From a checkpoint of a small transformer trained on Wikipedia.
Architecture: rotary positions, untied embeddings, normalized queries and keys.
MLP neurons of a small language model. Each row is named by its layer, matrix (gate and up: input weights) and neuron, and shows model dimensions 442-569. Each number is 500 + 40 x the weight over its row's rms, rounded and kept within 0 to 999. Numbers have three digits each. A neuron's up and down rows have the sign that makes its largest values positive.
A block is one neuron, or neurons of one layer that tend to fire together. Before each block is what it responds to, as a language model described it from the Wikipedia text at the highest values.

Responds to: First-person pronouns and contraction pieces inside quoted song titles or speech, such as It's, She's, I'm, I feel; weaker on mid-word fragments like til, se, so.
L3.gate30:469528522488522503515468551546505434472481482466457485496432499510493414486512539476491519470514523536479575509525515521469565491565439469458518444533579524482514536526520506543446522479465504536500513503551514526498488491435491443522472469461429499400472500524488462542502523475489480502485494524464487476549415508527445553481457500504472440513510473550534402556537489537449545491456
L3.up30:540476515509503467504497539532482496458477501485530563540473513476545547486531502551517530520481549456552521500442563534512528509459489482448506455496561461484587480513514504474489482500566491483557529531509475468492527461440579496443491447494459493467480512520510556534529482523549503539470541466503513469535499494586439448528490491525536535502527494484512532549618431572472517435495
L3.gate171:539493477509499508470589551460474479496467463535471466469479497492533460474493530451557480521511531475505482521420528513505430522483469542444462462551523529535536474524486560441472417571479504467479525451496506551548478581433502547485517502480531450443476536511525505501447560543486423523526575508522493501405532517433473564558479482551540463520490446500546410478504459541537452541490
L3.up171:506538537496564545504510536407511529448504511477441498533474523500565492529524497496558480616469541490538508507505514488419456538508546533525565546489458409500519551502499522509550552564485495611496506553585498518536493487496503505546478512436585558566556505581445452557426479511488515492504458467468562478492524484463579545507480474500493519483490515513535521524512568511496522538459
L3.gate459:517519533544561548512447506471493530537514505498527524517449467507523459537516552478502537525542516470517473476449515438539532515489507464482527528438470523486533484497499524417553477503529526464563522541493511457490420468504487447535521467518444498530483576450556534465425550468517558535458470523563547438523475555477451535461516503515460433516447514459478512478455430549562488532519
L3.up459:492543491478554499427498522554492475573468588479502574435490436544557576518477451486568526485526505576494529494512455520526481493497434483502491444455521469504497479441491516476514438496526443574472527567463484498580495517486512553473488552433531457526480483527551464465423397450476512491482524487506485539469541531518595464541508558472512492630492572439519531489430489466506587469558
L3.gate805:538561517499551471422526533519479491537482434557477456567541485481506506462485497534532474492495464546489525577526519436459510436508585454491496496442475510476452544479476490496558475504515477444527558504484479518482453621522515463497557450466446515499475586498525550461474476530576448493463481468470494507523487523523508443466522554534501500496524503481483550485411483426476521467460
L3.up805:536539527508542506439525457480531497474438500468525474584494493505480514543523483542544493467544500622529428477476541460385527484546524474507462469489474482561475564508476506430559525566525553485508469539457471495460517546518529492566528435456444424499482542504582528488516512521449442435433433560469497487511492547537530468518552506472530583514543558500494497509419519492482482513509

Responds to: The first word or letter opening a quotation, song title or clause, mostly "I" starting quoted speech, as in "I believe", "Water", "would".
L7.gate145:493515520518510534513487497434473455563437448556513543433502480574471522549553531543454524510498490554475419484471512501479471492497530505506506468473501503564477497522460465449487467433504493457448439463532484467575488571516511423509501505478504502494500495453480402503464528545446488557530519487463529569536624432548556530516523491490528460489490529539507517480529491509500442490583
L7.up145:523486495459491553572546500532518539603462492498470447566509514524501535470506450459491532523528536506461487468465448481473507468459573463447517459426507517495508495623531455484457475474501515510566455467500442476491507533425560526454398436523494514466524494518515522503548578450557469534507506596497493541509525478603501544497583581486575494475556509517447494500553499490580520514489
L7.gate311:558567420565503555492482515487406415537501476422391475467422559437484469523486436500530492460504479552511521482471521439464472522493550455480537495504522519432525455500451484492514538476440537527481594443561534545527498553501527490546526468503543468470485478451430578453449520482438509507509506489522600544479435506522541501485475484472538462472542544517542463530533476424560522509532
L7.up311:562471482554546529509503475509460461520504563440466521540494534523502471541502541565552522418555544494565417534521533511489469459503516469498533491471488577491559470532553465457511483396510499500480545437491471490476551534426468561543477457548563506508435543543492533495456523522535522493456530433450485550503500481521431518493527490501460519485532502450526417460439436504612479585495
L7.gate410:570478505466485545498516507485537426493492491472520554579534544503529507438526424490481443437475502534428422539516484491469503493528543468493445443529501509497493482611459483527479570588447452499502469516528537451496503559439424454468512510501490543541453526458492582532520429515403437455503490604508518539401464486511443549462489489491440483504453497502526514491501486583425588479478
L7.up410:455503493497487527482475467489533474465505457538518524429510485421531526462486504469428431467547500486530463481479495444508457487509615496565479527565518513413511481533494477550465530531495565562520546508564474468532485500479523478448501540497442498504544507488421522492487473528406463534514545510492460599561524485503513467466487478540477494477519590532466473505434524563486478478580
L7.gate1017:485521533498483472562512532403491457458491466517493484622442470464580540409498546623519470455523468459494413483569505519535507436468489496522515512475461500465549506505501474483471496452468513437550489515601526529509547504501422513479514535512537467525482518528503527452582544545591508522420533533484489487526469512510490542464519496469573523579549537510508528501530427486541481549468
L7.up1017:426484501523530565501492470529498545485515442559472500572467459477506492476514479526388513545480547463492490532461535557532527584539516517525517601446535522462498553484560522533504566515483506510521487452526534460469485537510425578510567490477514530511488437487446558441576477490502487544452497543543492544524522524478441470489537440396457512467461475526415504514470514505513469535557

Responds to: Short first names or the opening piece of a person's name, mostly in sports tables, lists and credits after pipes or colons, such as Ben, Rob, Jim, Phil.
L2.gate967:523562485472566529565520455550498441565512511480463417485506503571509469436425468461492559511489483479489485500444528524427501524483465439459547495482497518481527435450481534577439541456484455495522483515494518556548462520504586528551456505472456454532440409442475492459476519511476563493530535554493566454539533508561498497461522527453470468504460570462501442420503497537456519445498
L2.up967:537547460443533498538460468475497421580504535435447449533519456526541505471437501465472479461507491492470527463470529562432531509509474524531547470472512524503491431462486484513456511500488511478496536507461487521531501469543548538544436558466485455535411467483453496463441563477537495507526443461529479463552465533517500467560562507466476522427454563442457458451492502463469484488460

Responds to: Final subword piece completing a person's first name, right before the surname, often in tables or cast lists, e.g. Carol-ine, Nik-las, Ing-rid.
L7.gate150:511484497530516490563481563475479477549491539510474474506511494517484467459499507527441469523504450433545401534428473443404508509495471507499509532460552479510469451480482513550447463485516472500431506378360519458467519491524492537534519473444458490515465590475454500488429501535515504598529530449488497479500489528462595515566516503486518410503432515508478569556513513443500442466503
L7.up150:522520490537470520503479499477532482482491512496481493533388495460470487495441461536541550608590483458467478511508514499448556579431453587553426456488540585499513473451514512528504483482549560468515486447516502452548431519495565446521526517467496458515519528512443516572477494540531540567558446541485524549436492555521518517530496484576512493491451494461488483481475475506483519533516
L7.gate555:474507585437481518439466451562403445522512473519539414439515492509521567471491435476536475551422476563501427550469455525512422430487490530479466461508528528519453504539528492516458478501482401455529441480432530544474531545473501572527539531543509491476539549501567501490503522577481488509475514539501496525469446486452456559445528429542526515514494487518482530518462458517482498467476
L7.up555:500515529526573475552491462532466465436493552532531472547541565457448506441436481481528440526528489516549468569492533527435538479385471453570417442518559475512451504463528539451455532443494482554512476442495426540550461459461456503502537570490462491490513480457408521572513531421503570512497452542511495444439479485461472519498501476461473515503518517579516470508478477490442493507451
L7.gate651:460487487444509493490433503474537487480421481554538465528407544477523515435491581490472520480522474473512482565536516464490559556495460533523479483522503493541520504509538545554499468444498537505460492475503560524484497516506540572529565487560440435488434516500455476451487544486517507634468562500544506464513435523450496489515501549555520448431486477561481548496489534463481449507586
L7.up651:463468450450487458514465479519482476514482475471503436513461499422367456434474547542529567547471445453544498554498473382497514554461503491501439418499533494497499437498578496526541484414536497521552529480497574474456427453549459520500472487559465494468435483506443458514531429540436502606475477479520507539479480402514496517478507561493476459492542513546522543557513518461459411485540
L7.gate722:455567494542446507532457509522482498554438573525478420506534495503490460513521487545494496533480476557513437514490486504444477560520448410424547560511461509508542549522548497506497487427473479485517488443475546524535490473481501556520504491545520426503481504468477480408422423494494484509516476609496536470438464549536450490527461490427498527453540472484541543576422570514495440529599
L7.up722:504510461532527463512552525474497489508542514574503539443525492453515505586435506533503483504475507550548510518387499556522520557476444533471483491496447530489483431538496450498455537642515442419419559458522585507446449492514538490470498558511489458513526480451507502522561505541500483556550474416556460453442432443471505475479503503466541476488516503472515560534546485551506509528576

Responds to: Final pieces of personal given names, often cut mid-word, in lists, tables and biographies, such as Freder-ik, Rand-all, Jac-ob, or whole names like John.
L3.gate351:467509457489492515508441521547540491546409522475376532503463474583513504473469491454549420451465500468618463490458528527474546503537583531552504474523602469495469456496550514538439511511514567440455497563535515447494574486553410529490549559530429449559517498486452505499451562503505487516468566512513486511479474516517549527571511484503420490513554412454519517531492499502500425575506
L3.up351:472525466481463490469433526480501475482564511555470509561469493475518475435504507522461458488482555517529491564524525452431474499521553536524529465505536523552476536574473501514502466495489494507531469535514519476542484548555500482471572524512414442541556495506491505496517552448496521511501496514508459544494522526529568514516429554497459500507498509508459526543476494525568491508503
L3.gate432:517529501455553516482509564464495571553529577520498507485413552504438535459467546474523437566552487434498460499513542524455507506510429533534471495506533503571479564426499571567470483475534619501491496532436470535533436499525516525554505482488481462544442508523483507501405557490535516559503603529516435504485553584551556483502499534490585468524549516508497513529435440471516494438522
L3.up432:503531526506489508453443511492535445506511600536439500512397519535498576495360534546488473506524477483528493498427529507456473495478445471500508493497520495503444511451449484540469490518463553495458491455467465468511488504591484517564482521476519467475479561523544507529421512481437477561497512493506469518511506531507488573548557470572491522499510484527481503406418536570510518507524
L3.gate454:486459477512489495479464527481475469511489595482499525495467509594486487476500468436547440489506473447493383520459534451437510496538508504568531564522490517495489480506503514472413481440500487542476497460453421506508520532549455570544482534525482516545427510502454501525480491538501459621476624548495482536493494510487506505546542501537502480490506469456450518496503491473512473520488
L3.up454:499530545502457572479470508445414503537529543458469501504525493517500464455523496496452490566459478506509402470483572502442529551517521487529401510482523481470478472473509510496475469472529544492445491483479518486502465453485505536502508572484482478526433506559456506477484458547480532563523584529580468548523546562551500509515560548554526459490535481480508491497523524446505476519498
L3.gate1004:510517511431521548433458502463496453420546499521479456511434558453471559530455480545540458512505478545551527469443462554465438477517512463520495453466532477551486501484448494523490481498568599429505500527544508463501511497566454512474519457475499406479481448528524507470482478574533493535494546545470496444499505539538495379474523466444553532535513501518494494496458551452473580473509
L3.up1004:458448513450522489438505507514554487509541507614539496517377525503495453496474513513512441577539463491447444496483518530479480451540488594554460539485525590566484522473557560517449444547507530534459517547463521508469482508497509488484503497477412446549438433552522546508448453463430519493478556395511446521474486531536516506463468509527464461498400464541484496502494529456490518489561

Responds to: Mainly Roman numeral pieces after regnal or ordinal names, like Edward VII, Christian IX, Frederik III, Pt. III; also date commas and capital I.
L2.gate1145:469504428523472498399500540523525477558501497463497551593533588451536502491478476503524498497488509511546483497493534493574529411497441515442519481494500527473483444556531480454588565471533420421545462491554521501498414573432494502501480531548514539467489520510480512576436503518451488535410524584436488430542515472492503525482538435481530507535511484535514464554488400495444464512469
L2.up1145:519449468533511506480501530542496589507431528497449480496465537491576495410466446495521463547582451470500516451472513479504458490399509462480398434583513462512471510498491517486481428456502462526427518507452487510552433526458489516465575472474547549539465499492481513524530477482451516492457540532505461500488515524508548513529471523421510554444458470516476474521535526483511419457532